config.yaml
n_layer: 9
d_model: 320
n_head: 5
n_kv_head: 5
head_dim: 64
d_mlp: 640
vocab_size: 8192
activation: "geglu"
norm: "rmsnorm"
norm_place: "pre"
norm_eps: 1e-05
positions: "rope"
rope_base: 10000.0
rope_fraction: 1.0
qk_norm: false
attn_scale: 0.125
bias: "none"
tie_embeddings: true
parallel_block: false
init: "uniform"
init_std_qkv: 0.0265
init_std_o: 0.0
init_std_up: 0.0265
init_std_down: 0.0
optimizer: "adamw"
lr: 0.000938
beta1: 0.9
beta2: 0.99
weight_decay: 0.049
lr_head: 0.0043
grad_clip: 2.0
warmup_steps: 368
schedule: "wsd"
decay_fraction: 0.87
decay_shape: "linear"
final_lr_fraction: 0.0
batch_tokens: [16384, 32768]
seq_len: 1024
doc_mask: true
train_tokens: 348900000
steps: 15323
dataset: "wikipedia_en"
MLP neurons of a small language model. Each row is named by its layer, matrix (gate and up: input weights) and neuron, and shows model dimensions 32-223. Each number is 500 + 50 x the weight over its row's rms, rounded and kept within 0 to 999. Numbers have three digits each. A neuron's up and down rows have the sign that makes its largest values positive.
After each neuron's rows, "fires on" lists the tokens most often at its 100 highest values on Wikipedia text that the model never trained on.

L2.gate41:465575510437494553434464421483559506484462531465506486444571476418443447446475496524416451426486457498482534494535568449454472518463484478453508490580524497467536522590545490428465565503527544479469514483558567427489477485483444468495506508584507493568438493489560556460510498448520431491524476439542539551426540480450539484466501475391473549515429521432461461484508459481558436445449428526523435484465522585489454508454582498476450467508527539489577617524452615484475471442456479490464564510487496501550523563433537520434465590542397564482436507573532492478494552546547500504
L2.up41:492506483593508534415535467583495485518535531466549506600440470450530505449469481571501442595468487463457509558560532433490535434484437552508547541477472482449583534533483507442539588390448577463461466461520492546537479503495571519469394473589511505489511449564499542527563529504508501425476479499427561508401571495439400487462476463473590527516513557481465412500407437547579506499548507494422401543544577485453525580535582441478457453506488504560514502482520461396567489409495583437509577530520409527505567552475484551413521571464381598550456502597532479491415477562461522514
fires on: " an"

L5.gate266:483546474515406431500522454471505450549458511483483567547518562481530474441502472514455537514460539527603592521496460526506430564483451544563441445482469535478503523466540436530532549468482449501476527464511510451496449514448516383408573526451584517553435432423542534437444400558467573491398508528447446456536456483473456466537577507498413572416449454479495474484399501565591414538472596543515517438480526467522444527519529543524574466468363422499509497394477479554424524504487536512509466515545456417539537505503475536513547609611487466485467546487591521396454575521588445470
L5.up266:464534516415603414465429590427537509482500455503573573490574519500562450499454510541458565566527590504528463518523480521423486529460434510488434502497500556397535488428508497525604464427552524576459468500445509525524520565418504444418542471524493471521479590488515430481462457527520514546455558418516465470514454590592487549494494529520564535422502516552465522489495429683583453450475464488616532492502494491515407501478514470504568491526451526552492443454473442492453561498477458500583488419480496504525494541422497480527504700592538498497448492507516400436516516459467479416
fires on: "R", "B", " m", "pl", "cl", " cl"

L2.gate617:493520457541471462537395518483485488570425519442474571564456585504442493484443408492525466467497481475554495579569528494465496440432582441511496515554473444410492471411554522506495482532435500463543463572480577515483424487459470538484591394479482528515478543460523480497494481456521535502557456462449578532482577420559536460449536537536488566515470574529473520450539545440444345458504505552535533512520531476420616514594498474445530519563434512465512371552503529548453449505537517518466461521461547548451511492496479521477409366481551439516530478428523496459470491558422410597
L2.up617:538511492484468502553575511440509463540459469493528421573494590468483550487470404539513448557516547524451478449466457491438419483417494521412432500486465570491431509450564495524497459423443475469557522605479513557513468466491560516503445455525456526496491504416479484483447452419472532555552424493530473462529510350558505541455495445515521514502491541585494431440448598556449394524482493494490549546475457465512490529551478538466523446579448528447396495572458464594426516474477472423496399546428479513526567448515498463523527490551492490530464493452502463450444512558399486639
fires on: "-", "g", "/", "ng", "ino"

L5.gate65:561573596488528608380490535489500574435456515589550375527483467476482488512571499542473538460495409476403478504515423487451468420496582500513473459415495511520504522456438537525528510400457449517634335534554542559532504611529392493588508493498498568451542552429548500554448584561537501510429579628555477457562583469413490513459487434472539568547468607538521481477512481562506472502516554521568538523482523408452450468519542542429435533547480530483533371438480479518450476563450486512532542528481390446479486558429471464491531525501484430524490453469572449507511555499526459525
L5.up65:502583576505603439512519506510526495528510546485468484458505538556380478471527451545405457441437421465482472479475457450407481517448464472454550416441526481518570506499498595481496425388498452558502435508458582537470530513470470513625464454529539525399466547544461368461470481468527543426471504494470424541503507434477490431444473479548460532537545429447526549494424507573500580398462506493453551487458494603487426545500474525423466545511478429558566563422475479546496512451451522519484533490501441423463427537578456472535558509609582489465543515494429478479481498466441453531
fires on: "-", " –", " Goals", ")"

L2.gate598:515561444462616510445434516453586538447470533492563356413583458517541512550453420449514515495481490482565456445494480402515447489498421517540456545527527498418534469496458510408460534434462567518517573606498529472501471446611554520456474444450504473562484616515403521494520434489484594471546462585503478518481480520448495523513478512579448479541508566473432437493525561437501477491491531506475609475509540415453447541488550477552489466521529529541513482464471553495531446447487492473612495464506539548493509515485546422493452449562402549468389621583466523514394501473480509522
L2.up598:479538408437535529623476492422576474590432555525470426487539482569538433516495383500457556548531554481459474528496439468531397521486409446488486443500463538484580504527499525437413391570433556534454576535565411401552510563555571510494526404543514418417388449542464498533529454508596578529465434478451544406529468489515493560493466445520513518569511441540444412497562568479501504509532431537458444499526452511523446517503486542562421582484490613477492472557487488504489513494447496563516487471553456459516371431492596434350552428561461505523526593503400512483409531534590528506
fires on: "de", "ade", "ire", "ise", "ine", "ide"

L2.gate321:529539487529489633513528453497446588448555439517503424507521494509488490474439516460564421577436465481437580538535566543602458579510594556429474504439512464411434457473535437570408504417459521535449429492561460537476519455490531479508427468536495465599486413449520492557530583541485416488519517637493554487559470493414472460491474488460493482424536507478500547515451531534475508465467565547541546546508561464493573538489566526517470573600542464550405353507442485509543441494490479475539523512446558479505450449481525480461451488452526471483537590483499484395516587464528543450
L2.up321:426576529563475443527535450557574428534550467523414414457567487511537504483489499505497554560427521494442447479524464428549465615444514419551460542357431484514584568482563450435504470467422576514449456512583567508448444586484531509586499542534556490525564484434413534442449539475519589443491546478456532391542493508455499495501430544534515507422454462476526488532501591454535489500498553445418501567474477500589489560519515484530422515573468544424446530484474550501526455487494497426473512496444486497496529483503381470485563481570381495458430590501554492571549513571506440543
fires on: " home", " Green", " Home", " Free", " free"

L2.gate479:507502571410473514527452496465519571532544534535510603598469439498519399434522508510528499431507469524524463488517518477611484455480513509526487519523505577493459512393575387553454499498541472492614455593573402525578445571506463526508536500498486517475541451548530414464484454478521423359469470582557510441473567574547480526426548467494516533503524537562448448566460498596438517459554640464473468420536553544479462458521432507513462470550455535545525476458430491510467471474481487514469374514529612588502486490515520571505470534513525425425458467445438498475511521561488478534
L2.up479:543493553405462552569595489537449478513524461547530545557535507423466485537550499529651499432460497470504466441426438510454480420585482430449600485470529437611405566523523389479553490510455446550478491386492411439432519578445446505469506453578393469400559538475490376467538489418475490493522477473510594487490453579504453528459515494556491507505486589485530537495459560571509557519521493390517515467549567516436488433476581517497464556427522497480562510443472465530434420475516512459473494574534558477433508554452526484452492588451537441447481506482558486568463460451559545570
fires on: "la", "ar", "et", " there", "ed", "af"

L2.gate613:521521621525471519481466457531413480567483430451533548476438474506543361564495410466493521461499464434513447533524528559438524511521529481447529494474577510498468515535524429451486531487499450553505423508521487472485515492411478533501474465475485496507442478487560461410512529536433467482600453530520488462514423516516461611453461488466484562450474535515561440489542571587633478494544401488452533490446468391504525591543399578513429594504441551506545493526579406509469409632562539565555455496458429472560519481514598506504483408505565515491569535520586419490499506596544534470
L2.up613:625531486590500537477461551427394507573431501489470476509476464548598542416506464548513541526518468462583495407526499466508489509387521548473525493455438546538559548455584431493462553440578509431505488477467551540485603505456542452477480532545533473439440526491480455564456543538443471458494521499449508454391488533482450488494467472524480472559508465498547487457515516483504509447614491549494425590546545428530508579461508572459560520590507534480475571467543399563485456499444529382483466488480507485526517508495404540476489519529479529523576403572447445474541466479500482486
fires on: "U", "E", " ne", "I"

L5.gate558:453576501530535387490524461486477469519500529505622409643488496591488543520485471537442497471498533538536573494555426553515427431456471480440455585521557541435531620497424492604629490572495513514484398413427517490563457510504557510428616454455524475510353412469525493527529457602503570513453509486504482482492569487426528541444424478510483572470480435477529461528477551466452447534441467486531520578474502473533513473542504493557485477574468480541542386474439495537562550570469482526555473488433413503575622552451516464467476524512428506529477545565457480428496513529464480531
L5.up558:436517550533594482513485507499497517468482561459497571529439549502512529427535481523469457541524421382479508474497583439502432486510458539461508597518422579453485468556569449566494465425534513548485508521525480486480438477473501398498529554561453439558507437474517533406518510547525476522496507493532535473487501486529407524529430526549469605494523454455611460504514487521543471441579501512470484476510513519523436558521493533416523569616484419460419474509500504492451507605532455541523467612484474578508519470563489474488536584505597598422559563487508602464529575552516421365
fires on: "R", " h", " cycl"

L2.gate270:526584500453514489521568454534536485470516495537541502462502500462455539612496434475582495526562545561423400465403541463514521489474559479435568486503550528453382483550452518487524500513549411525524435513550489429527546559390447552419477507550527465508420488524546584502484489516454464552449528503504510468585572515450493516376432484524406589482530511442496429464487535574529525475413459563449518542445521396493493436533381512458486551512576474590514526525527435530537473524497505466545533507390442479541510546402521584469506561596555526531522539479502498587454415486482472621
L2.up270:506488534427438572495451538408515509502543490506561454507497460478397464456493484467517556475472476471476499539450506537496540512443660451525533456625465485511567464564556596502395564511537443528550400487545533562543499457534484484540510571493438424471441466445456454457479599503530448507453368445612456457495533461492542378431503496568476522460469513497515529514511581528532465491460398576460459513462460574537563548479513408523503468446522501517514461513486569479524439546609554605469541476484569550484445519404502506481496481423543431501562503390612543422465357561438527503
fires on: "d", "sa", "or", "za", "r", "g"

L2.gate503:648528470592487615553513519492507509497488422527506484462503532546378546464438514510462509594525444445464480529543486530502567419477466538489492550432531428474565517591543486535499499412496458426516526484565517504589500586561575511506475537509478431394483459594580569441524435495503475544395482486504449484473414495490451484445523459474457546528459431595448537555530520500441457484561514525478429562410601556505526472471520542450510522422514472508447455565502567482496527454550517452569472424563439446466470572540509545512469517492443408350483541521499495552548406583553486508
L2.up503:525548474394400468566446501513464572490498511524435475464536451460553438505482535498485503497516441535494529526522453478391584510494460535481519467489430485497477498592453521473518470537445458545534517452493462498530491565465528508518543479522433544492488457540519479536488536449553483461503465478549453587504493564418516526422482532440486497486535503505462525522551526509485445571515456569557505565501554450510594478481568400613576599548477536507488428582501533528448467413519495481555401549454534504501485563466471489500466455512495359525434478451546577571512526548566523511
fires on: "is", " 0", "*"

L5.gate386:497543509531516453477532455617488538516552466504597477504400589536469497447505506504510524475491541481514486481507494518615587560421550571493478567455481561510469498433458511522483506503557622485484570495410489535447504450507437387516433556542575453478555455487572541518512475404521431507402444567531465539398444377484500513523545490531438580421415477456552427504473467386543484523556498517504467517460362568542499542525497516471583442492521569591440446487422535531449374548492520537547517479546514452403490515494620482470438482500477490490499573571446523432511566465571547418
L5.up386:511520508465541576461498470563480448476570565477523427571449522534538482427579443504434564509502528597564497514500476565579559513453429592474524512553531518588463467469469582518506468543598565477425550419420552485496436447461429408513563530443509433453542443471474441468523388473510450537562444565440472477470487393588469482506493552632561534525480459503469474463520484429466502549531503497404445572542470536566577549491519499481582542496568552524443430396525566594406542487413525450472489608570472454473463523444510535519429424561521480494525516545479521453585548525485512487
fires on: " re", " Re", " Ra", " co", "Co", "Re"

L5.gate67:452541544479555455517491469509546608465608467479486514467605583398579483507449492524537496472599559585455518394571497509484413518498453412532410506498497554419527530474434490563437446512540628568470551495548434473536446401447455517532507505482520548512477550493608523484504468495499529555577492538495444445549434464518483481538364532489524412562454467489459481565472504582506523500496446525447471493550539503551481548444588516507507565486395475461477474390596488474480636424504452556437551460496479449523517561551489548507434545549545561541471481565526506533474554544543470480
L5.up67:501527501452512524513551493471549534447511412537521573398516526473500546504496509556459537470490526472425617401474603405552499472399535525488466526463455488492520529631544528474519528458507478458504475515485565504380502428396532462592491579561510437500507536525451471544503489481453395402532498543548592644492573505487516526511499554561433483490527425444416500494555454536562412466415458538512524451500610489458537550519466514456521468522501487466561520538547440415475544531499495494557510438399470485505473328564506535501517466587521495517583516473475386449541554550457498438
fires on: ","

L2.gate277:483510471504526468508455521434535441539558531532395491629510531492460488516487459481403566551483521553545474499467528484593573507583487484549574479496599382430475604561497447480577544474462484527591508398491577483500466484446377480452520452486444404475486453528486573469581460511423471480550490591528526560545531515454463480435607480424495439493514460572563531504515401479516375526458552466465514451459586480421503520548430477467544457482515472450495458550502475582465575415543508433517454569415451526518517441465485510510549457606524449472459523475449496469535549504484519524
L2.up277:380483414446494464505437517463487493538403534413500477542558509521563429469577537506424478424517504582603501535539609424479436557500426516507518547496524485504431525513537518502481485477489540514555509415532450469439538508526395476513586416510506477540511420532522478487539401568427577530537418593569562546468425434553419482507617497474428475470550557496522491505541382419453456556457594475545503490552497508455545498518503474511569513595478539584457538472444526501451575575501500525526492605547435394513487457527407428551486553497542473488442498426546592440456588458437451578
fires on: "ch", "o", "at", "et", "ot", "t"

L5.gate165:499518514590536453497532514446533482476546567509532401560604507504515480561512485488489475460465541460497491516441561548559485570486451444459503422472489574398543469508513481541412499527561428544498450519516494433477517572499503508562542479494518538540507494500512530580521505572519408500447518545543485524486456640594494520500456471356610560533507478522532431499404502437484560480501592414475498453494502473503557533483444466525461513459446540437536519542526426580565486461441448563510496453520522561540480480608422573467506473545404463482530569581505422584405540537516463485
L5.up165:495485524579583560404495547467558465554471559533556521507518500512571473425498452559415581516558407502463515567558466534609583557468590496435456481489490543488515519611526500445474510467529485498472545498513454532498441485502550510597572457535512533488585613435543546468580526525607453526561519504559474473491450561583434493518448535549656554608555567537520554452454454495515539545563593527480547483493553512508558534528484532502546514498481582498409498470545525581475451537520449477521478407551503509550413552634479598490494432433442451459469466542529448469518526485498482449
fires on: " =", "=", " |", "."

L5.gate417:597516492546488432547510462616494519458589590526508384465607506523558496523492453495575557522581524506567488560547536453486523530490539549506419504473478500520447455386478485509501479519574490539410510464486412483451537503435483538458509500482508478465517526554508519480521466564610581405494507570556583485451487431418508551488545492573503410416494568499504508494446513507531521474468449514550481496594531476554507513581467460516439592415570531506504343422493445594539495525460511510542475528495568493463429583487518521537548451611425543574511494517529496446436487517523488530
L5.up417:543491523495498579557439408400446497587430498467496503473471513490519473423442502500531563406579557482478504497552534518464458513553462461643495544528492459498494504560469503531441513538527489510484536473398540426537512383453516460471515527443435532533426468454531553447471601525438538584461475494454572402499495527540474471498571514471544572593448521515484482552479482462390504598565577479479481512485511571557477477481513443426525465430525482626526464549543480544569461484543520508415526576468496524502443446515498470549577568511563464463534550527550535494533570566522532555
fires on: "\n", "=", " to", "d", "\n\n"

L5.gate572:513558509506516496531489503393586620502513496442464509411482479364541492501487492512545548550505502488453582448537492531504432524423537580593442557449523537502554602550416481487486483508541507546443542496452455459444392389433562462535447484504537526516501569426503497477466484469516541518437492536613461586555598565484534447483449563424449514509492441480487455543545569453577473464499559505481447545417584606562508560522549509526454466552549523435454528576508451433522548504531548488483507507415428512484549498575587548565542524417462510444549467523449467446487604511467447478
L5.up572:551532474503591417529538491468471480467540481540525551529534513493446492543487436585468559444500481497471627456563506436483528562402549476494412483452464497501474549514570454518520523429524450507460400462457480492401530379472510440514505495476482511480536473534473494531550459470478474449532510556422476521480494481486494511539482463489515524539519459497494465456471501518514436542339465594367483422484651518453504586443482423450445558459395460540599604463523530489521541476470544571528493428442450502481432498577587542564499510505513492523530529535515408492486591566517507431
fires on: ","

L5.gate629:456565523425545444539490461556536553514452491506543500420474440419588440570546498571452512507513444398482411508473458454535432474440507514518444480502556413518538496493573482583453498484586483590523388535558557563390465473497481426470533582531494560497489483543546554629649505509510414530491545571482485536517541504567583490378377500462434483535456500473432495431458541530481462515326460491511535500528574446502479513501571444481455576549461506491464508471541468506510535510438458528472524474532498392534575512493535520617517543511533583515560494554539496541463531489515458498
L5.up629:508518499501594491599630487492500517465466551465514472503429512513474515530521511503475568546540502499474607466537485509475488430533563451499523603442475554508461526570434512557494490468497504570541408479467529557499594502486485524514520539478534562442514554544512609488496403490560417470427506456546496550514575443480565571429348516491475564539503477519432509535562532521443540611363453486608441413522586490441506446473393431463422502504441479519476542521495462549517621495448514540530501484500501490501600400546441512558523523492537502527429493516525519526505566520483444518
fires on: " and", ","

L2.gate283:517551492487519482505510533482496476515444445540479360528492430462495504489407462472563658527456401537527481528498461446607434450453469521507536438492521470460486566592541414437557468516517550527533478523480519531481397509470570528482502493460479561475495514430476573536602413509520535489406447534505464466451489559471448591446431527552443555520439544468477481569517495530464454572497471479464470567569495442488524388563476533500405479472542479472499403527425412494575527590441510478469566511455466492518581448511421409552519514537404541493494554481473488487512457459511457500
L2.up283:485482475521503545421516528479524546561455471516440421416568383473497491519495410442556573515438493540350473469543506424508565473578519499532507529503485623435501602571533492402606513548538572515496477486540561553406456552483537530523447469592489560529541496567403576527464494508499530456498555559464552489507548586504465545424410542568525536469495545537514505509471568391437509496496482531461466557529479411463496447537464431461449535525557503504445453506430539501496485537440503523502566460574466469570398458407420438530476475486483420608433526476519490515394458490475561485
fires on: "in", "il", "ide", "ine"

L2.gate343:459555503504522392509557484448443467546562529552485503520519489600463483483493612521441501510536506533528565482555432503387430522478430549536551469492580464476487428549439478429493470514489423466513506491597440447425482445523456505588546432620501585451514516545545478501468470486453524487447507550427472610459479456456551525545545490462474496509526527530469416480438526525589468595562527583496479423435471570514581421466430557480469476451405462519536509450543496498517511548513502541502507441489551513510568454537509499496536527484605597537590480514399473508457365521566495553
L2.up343:473510542531494528445505507551515497548443447546482504560493499517535523467484565515573495432481541613564495454523460466514602602601499429449514568519552478579542541546469508460484518471470480517503556449484476431404501511438441553423478497584524546494562488383533471532505490487502460562533527483508400571491453560449559496502513554581425470475515559535532447506451534528464543571526544437468411499545493490492583508418537512427555404478451462674472520487509468476529519518460523551515474578540542489592586539457506412471451531479508477444518553523455569607487548440545527496
fires on: "h"

L2.gate115:480530540487445515549510523519446375575391470548461488495480508550519465519595457523583509500493573527399499552545505412489385453498571542502521543487464467562526479397523503459465468430489422462522460572476559470477516507455508511533505499484552570497452541505528528474425431543408417451445410464490517501544511441519577559500444522393489474589539563457408410503456551565482457524505510554580540578512460388490462516564516540498553526432488564525569532565458555511537560395477560399548425577405491496521470357461517498479565456531514519553371471487576464473492471521528589457
L2.up115:531436501497523462497553514448562522621472408448509522578494580453379467498427440444449471434447445597457496515460402480533503426480565499504463541444539473461545462492511497450529471494361369459514449527472605529442557615458525403542516486454529458443483482534488569392431461430479546516428467455517523549454455421476580461445549541436524532501510540548465562492527595530420509493532498557420558507492434450491489491614440439452579553542466500523465570555490443519539484459542535504454498542512433511528484540478451541547498484577541473463530501446561472527470531507433504460
fires on: "-", "ut"

L5.gate616:517481396523483512494449540559563491570529506463596490465506485464528472549445462469500525489485408525546471455488397435511497495536552541463476448514554544463468483395526510477475513492482471434443540386450506354505431559514500484466400503483510486488337519443501490467421472544466554478450417484433436514467486592481529491554534545510429563513508446483532531511462584514474513529390481547459575467445540483535483486505489490490509505461575492531524494604476499531525499471553517527491440420464458478367498550525556486530462503586417567520487477486481583502437496537541511432
L5.up616:543494498563509510610496514488478445619522512481568571529582479551561460478509399472490495510437452538538420439468428462539484500518530526510451541530600525463516374564493520544503581460559442468492471434388524455503575477477524443553484493578487453527527448440411580396446470451438437602518443546527433487417436442454504591538535525555530430473554437511532542474561528513470519569474559503476482412562493425530472416528530464412515426525528521403430520507532478470513566529529581529519541521591543514382460572427493519527497399562434601593466474537526550522479473555555485476
fires on: " Re", " re", "a", " ship", " it", " same"

L5.gate627:491531459493552468600522450495477452499523518406459475500489574517539442552483536597548422583441506466494531570471476428518525479538522520508548566560463491422473453483502502592480573492570468528506430383459480340431527598478467509510566507493562542582406473541518473492516516550508463447553469535449587523512479485565527553583429474525501538541557436426565496468478503540535562477460481523575614507524450496448512596437508480452539473502492535493586547499483473522554530557363512448611496502437520481444508527568534521516559495423487531496451566557486439569449484527623534545
L5.up627:468518451572459523458555444461533525491552474510449471477451600447536425530526513552548521488542614423531510602526609574523548557501558484607556494484494480525493521585600436430487506448525510496517418468430578389467466501533497588487494498496555506538506466544458414495463421504532408500526503515571540505522517533520480463496552446498424502505501428580512483544469466439535533427492571520397489501459479453481519472513548520459483485472406493510527516522413560515528509520488532472628447524586546623541512589681488501533503462569442469372522716547517507486413531497541517500
fires on: ".", " .", "="

L5.gate477:452559527525469506561541480523523469525633542486373515492487456452558493451451580557557463486469508483537478503468522453535535513397468493442432459504463595492530522448455489517567452498558495490483486498497506540516438492489446383456537437487552550494450445410582446512454550544560477453433537604530555528481501567486550457508479469460541551409412462489483542513461480480420433568542488474537526474443509513489496485476591477515515470534497444542453449494530420535563543515425421474457522524426498463543574488524445505517564595561464472455496478499515541558453511448450398496
L5.up477:425498623530437449563508482548491580601530571468446537433407522542485451438376543540589474434513478470508531467506523465478443441376462539469393510478523533427500528484563489450439449612485521499447554445454522485506399391503496461553422523425517490477476510471465541475542503470531529549525486571467506453446567523416517486522531473457527469502503521539499500506498472531498473515573507541454531464449389565590459565457482474465487462519587559558480449556451458543519541453501470544497549511557476542486432480590476438544560565496426477424523472570552498560545589485429458533
fires on: " in", " go", " Pra", " g", ":", " at"

L2.gate561:490491495467570488483440564509508489555481499511489553507497446510453414504421473389438515512487506514512470530423494556541502525514530526519427509458526460536502538517557472476500553406439537524499424533507469481469544519541431462502477554435523509429417570519435544483524538498394417543556437520510560584533532470541589497527534526410508441508485496480516559514495534421521562481546523478493486483499601443568484356488418474464445516447466475532553562563466584487525615484530502401538533483500607572541476495572506516578527471554443450464525595441464585466517461600427483585
L2.up561:508533520492525430553576469528432492504588501536541612484505505597490403571590531534521466465481526433540505591533479461454483525510449503487421537477471551429470529456404454511686490520489457496484517514439437459460501513444516537555512458470449442382426529458485418499532460445504551502546535500539462518463565611446509468487535532520502542584491455487466519524519436485597462474495509457498525377429557512483442467574527572334466528477473546465485431544515539471376506516547465563469484565461448513466515509503507437460454534572404558467541493407557409428453501501410462455
fires on: "D", "ist", "ed", "et", "le", "shire"

L5.gate228:421504506500561513484574524468474455455499416491567453454421557473516570517494508632550484449426541452527493433474405502426435477524444480519484480491438634524563510501504474473488561491564526480549432521415481572444470621427496505581486569472556525517518461515545457538474530582538499563491491538545490498410457479492491527542521383561542462561501413472506480537406494439444491517476504402578565571504481505498493476469540563550515528526446531396434563440448501513529508469390388485474464507446530433424470518489507510469468540522472537463353466499590445561402482480530428502
L5.up228:477498548502475496470538465468567521544563481508584549435424541491505407446500459526547482383473626490477552518560481547559373634474557464585394550445527536497501423578514448366509484482537527457485532435458460492492451472372568471548484498534429546367572465530389468485483462426521473452573508643542595478477581520510401428540575496560530614469505462491487471452511566556561552497514477605449493461484484519493502572542552544364502504458454507458511536548475497507510538475579603507490555443595466504523476482592515548545455567596465534434523498529494520465432490547521521562
fires on: ";", ".", ":"

L5.gate364:509561483452503444510543475445508536472466484557589476498542505458611525492404523519416571392484525548490465497459463521513607447458541486524426471490455461447541509600458428501543458570494506479456425493511487432464499545514529510403517479493521469617500551531591480522531469524430561487454447522524429541498439432511490493523492459581549523561379585569537591464483458479447498469544542396520447524461462485573497539480441527530430622461397503492554387524418416540468602493320441427459431422423575496493564481470492477627481384489571540432522533574541448465482504461499363513
L5.up364:457464554498405447506567547468471512502459494480557562418541532491566495568514463527494533515527520508519537578468585442499581523483499542580445488496576558544506511543532460550597567501511473438541469508528440612552512507493471527446467523481492498464579501507539385438475416523525532505407470608535521532467443438493439438529495446560468533505400439443559457582415620507574554474486521443581529485469435501507483571488530524521535520491373594532502415486599422585464513520534560464519469423546496545496416572544403493580518449454549500544461463473522571542444478515438551602
fires on: " =", ":", " y"

L5.gate229:440540481541550483547502465416523539522460473567543542478460526580505534518495409492548562507538641577522524450579557520524491504378499602529445448418554536505490551569490461525503510543537486500474497539493617512448479427432577487526497544511561593427569560567498540513573500436523540543506518535427545551523570495459567497528464470560487362438640471430516468501408453435455518508412499520456454523479498598517447525447457467507526471510567509481458492490526539600521496463489553469438461553497515582422454433483568526559458531556452566439540471506468485580461485468423442536
L5.up229:531526464587470463541531474449529492482532459444393601514425591503543441542381385553521510514457546481458555444579559485486512554451512444419467447493557434414520542536460406473515566537416548437470475502442540479444410444495548561478497511455496513437525576499523440451483489445528461443518448526485561496590489539489456472482507456506606447528541468434529451441557479456605491505388440519451574489483565490416470490532498465485517489551433507523466505575558519473426444522458545520499502447475394531453471508582536590562520505599498578502547494508544371549544465414324529456
fires on: ",", ")", " (", " 2016", " 2020", " 2019"

L2.gate481:483524523397548609514561455473474483498468531608500469434545577500540453504507505502529506536445558531538493489438475506527545560476547430550474486447532517535579493595574501472560477549483475546555492613482486432514518550463502485521477587466522521562599564610581547462483474451569440495550513454570568484523514498435466532457579562501475512565482606489457432571520533514475508429479590528514500518452574484531495567637442515519544520505534513552519567549461446487484499421515548484491561493496484508504505484433467466689427493526480537458459548476528513484521427497544537531
L2.up481:525487511446499550516462530502507432550452502477480493490491506533535454522468397452436467544508543624510456534513497467535501425448488529544457469517550506437598487508501514515538462540482539499485530589522504511406517631393523514447545422511501514455509561530525626447554480494535475464533522510591520498455436651500531461495516527507505522552588490513391545520501553562481460511595601559570458600542389484495522475522374432513475564558562539544482442544450579516609406548550499484530476607503527516494472494557498441547450390540441473481547478391482537435565452465525489532
fires on: " called", "ted", "or", "ized", "ting", "ble"

L2.gate150:505567406493449460520479479528524430452500447579597494530446515523403469435523476492597464454533596532554569516521401444584417489478495570483552539520488520501464499510444565481536579486476419507394476545535435447454504498470517562499564490467485589548449470499512515632504425606535457491416617559549564492459521463535524442487500458528427495521508571516447433410474527508540464519508530575498468483559409467546572512430450556500547414465416466562502433544545449564597574546430426564475521471424556448478557503507569470534504479566533490520529527468532497453457513468556468477
L2.up150:489464456450452425490456541587459513446398448505572438511572501525627527466397469474515507545509441519499477509502394500454549517509472550528559515455487468457566407482511527466384519477507397430458490583525540503464531464497433513471555430514593567554496420425522543577505551525536513455475524465541345483515569488587535409484478532478438573562493454543489461479442571558608489476551482464521489520429463486443528490523536489486557383562476518543459461570455485518465603464496539453496414421455455489431499473515451519527588562609617550469440435440440539557490529477488472482
fires on: "h", "her", "z", "hy", "op"

L2.gate491:484539523436491508496572491477554493523499470447545503507461511481488387598568499475510498479452512489550518569510409397569502470503570425519490472465531468449622359431546532573433439461528538495449558493550525437407574449549490520521463530563532573400417404503451534505492540468599556509447454517521606436524579489569480483481581442529458468551535507431515423543525551615548563492461556541539443495491582463466524581550408448435538404539487557492540555513546552561521529501441463466495536479569528590499476469476398498511446515582500547442422527477526523394478498488483633497
L2.up491:472466460432523518523545548514521538617434503508520546450548512452479393517536497510411529451514569536424565499556494447524604623488516423616499568478461491484558445517525548557515448551487577585488434520446433613485590580605502533491414557571531529416524477577490543456507523414660558532493510450444476458555538530441479503504612520579498534568463454444451450636530573483554535541521516530565476594527529469524532500510469499525478494565523466536508525537512528595507511429523527527572593513534460476522514502444516393452493483545435541511500484527549422553479475564418469510
fires on: "te", "ble", "ted", "ath", "ious"

L5.gate560:507537598480494556522484527477450594436470459460481486604506528427436599421522534560428488386603490562492441574482416546463493497492514522505534531474501456437581578406548509403495560577515516431553531557441495560533411484572423406506555594607467480432492551413471535559498480602487486514472542459417530535475504395475472514474564505522453525565471445543513393514523474485407483500573545452549484567492579533500497504500538603501523556475379477464459526470529505476471456503443424602502541455499408505491481547464546406475563519472565467512473469554477530513549548521537465559
L5.up560:569484463369393462578592523523520496449511520466511501506478490431497515483406463493450608440530505516552401465507586502541492555455571471636459501478455445499481545574596475435499503550534503493533507496481517466442580557360450459579525582508503506439525509493408527537431548614565524475537601561507616505543501443558569487493596470467596404528572540451529483502615486412557530411507504493455492506477471485448528539542422516537534502441474551572464500556441502474510524504472533554453352486507544615472505556470425579544527513507482531454521495514498499544480525556407477504
fires on: "|", " from", ":", "int", " thr"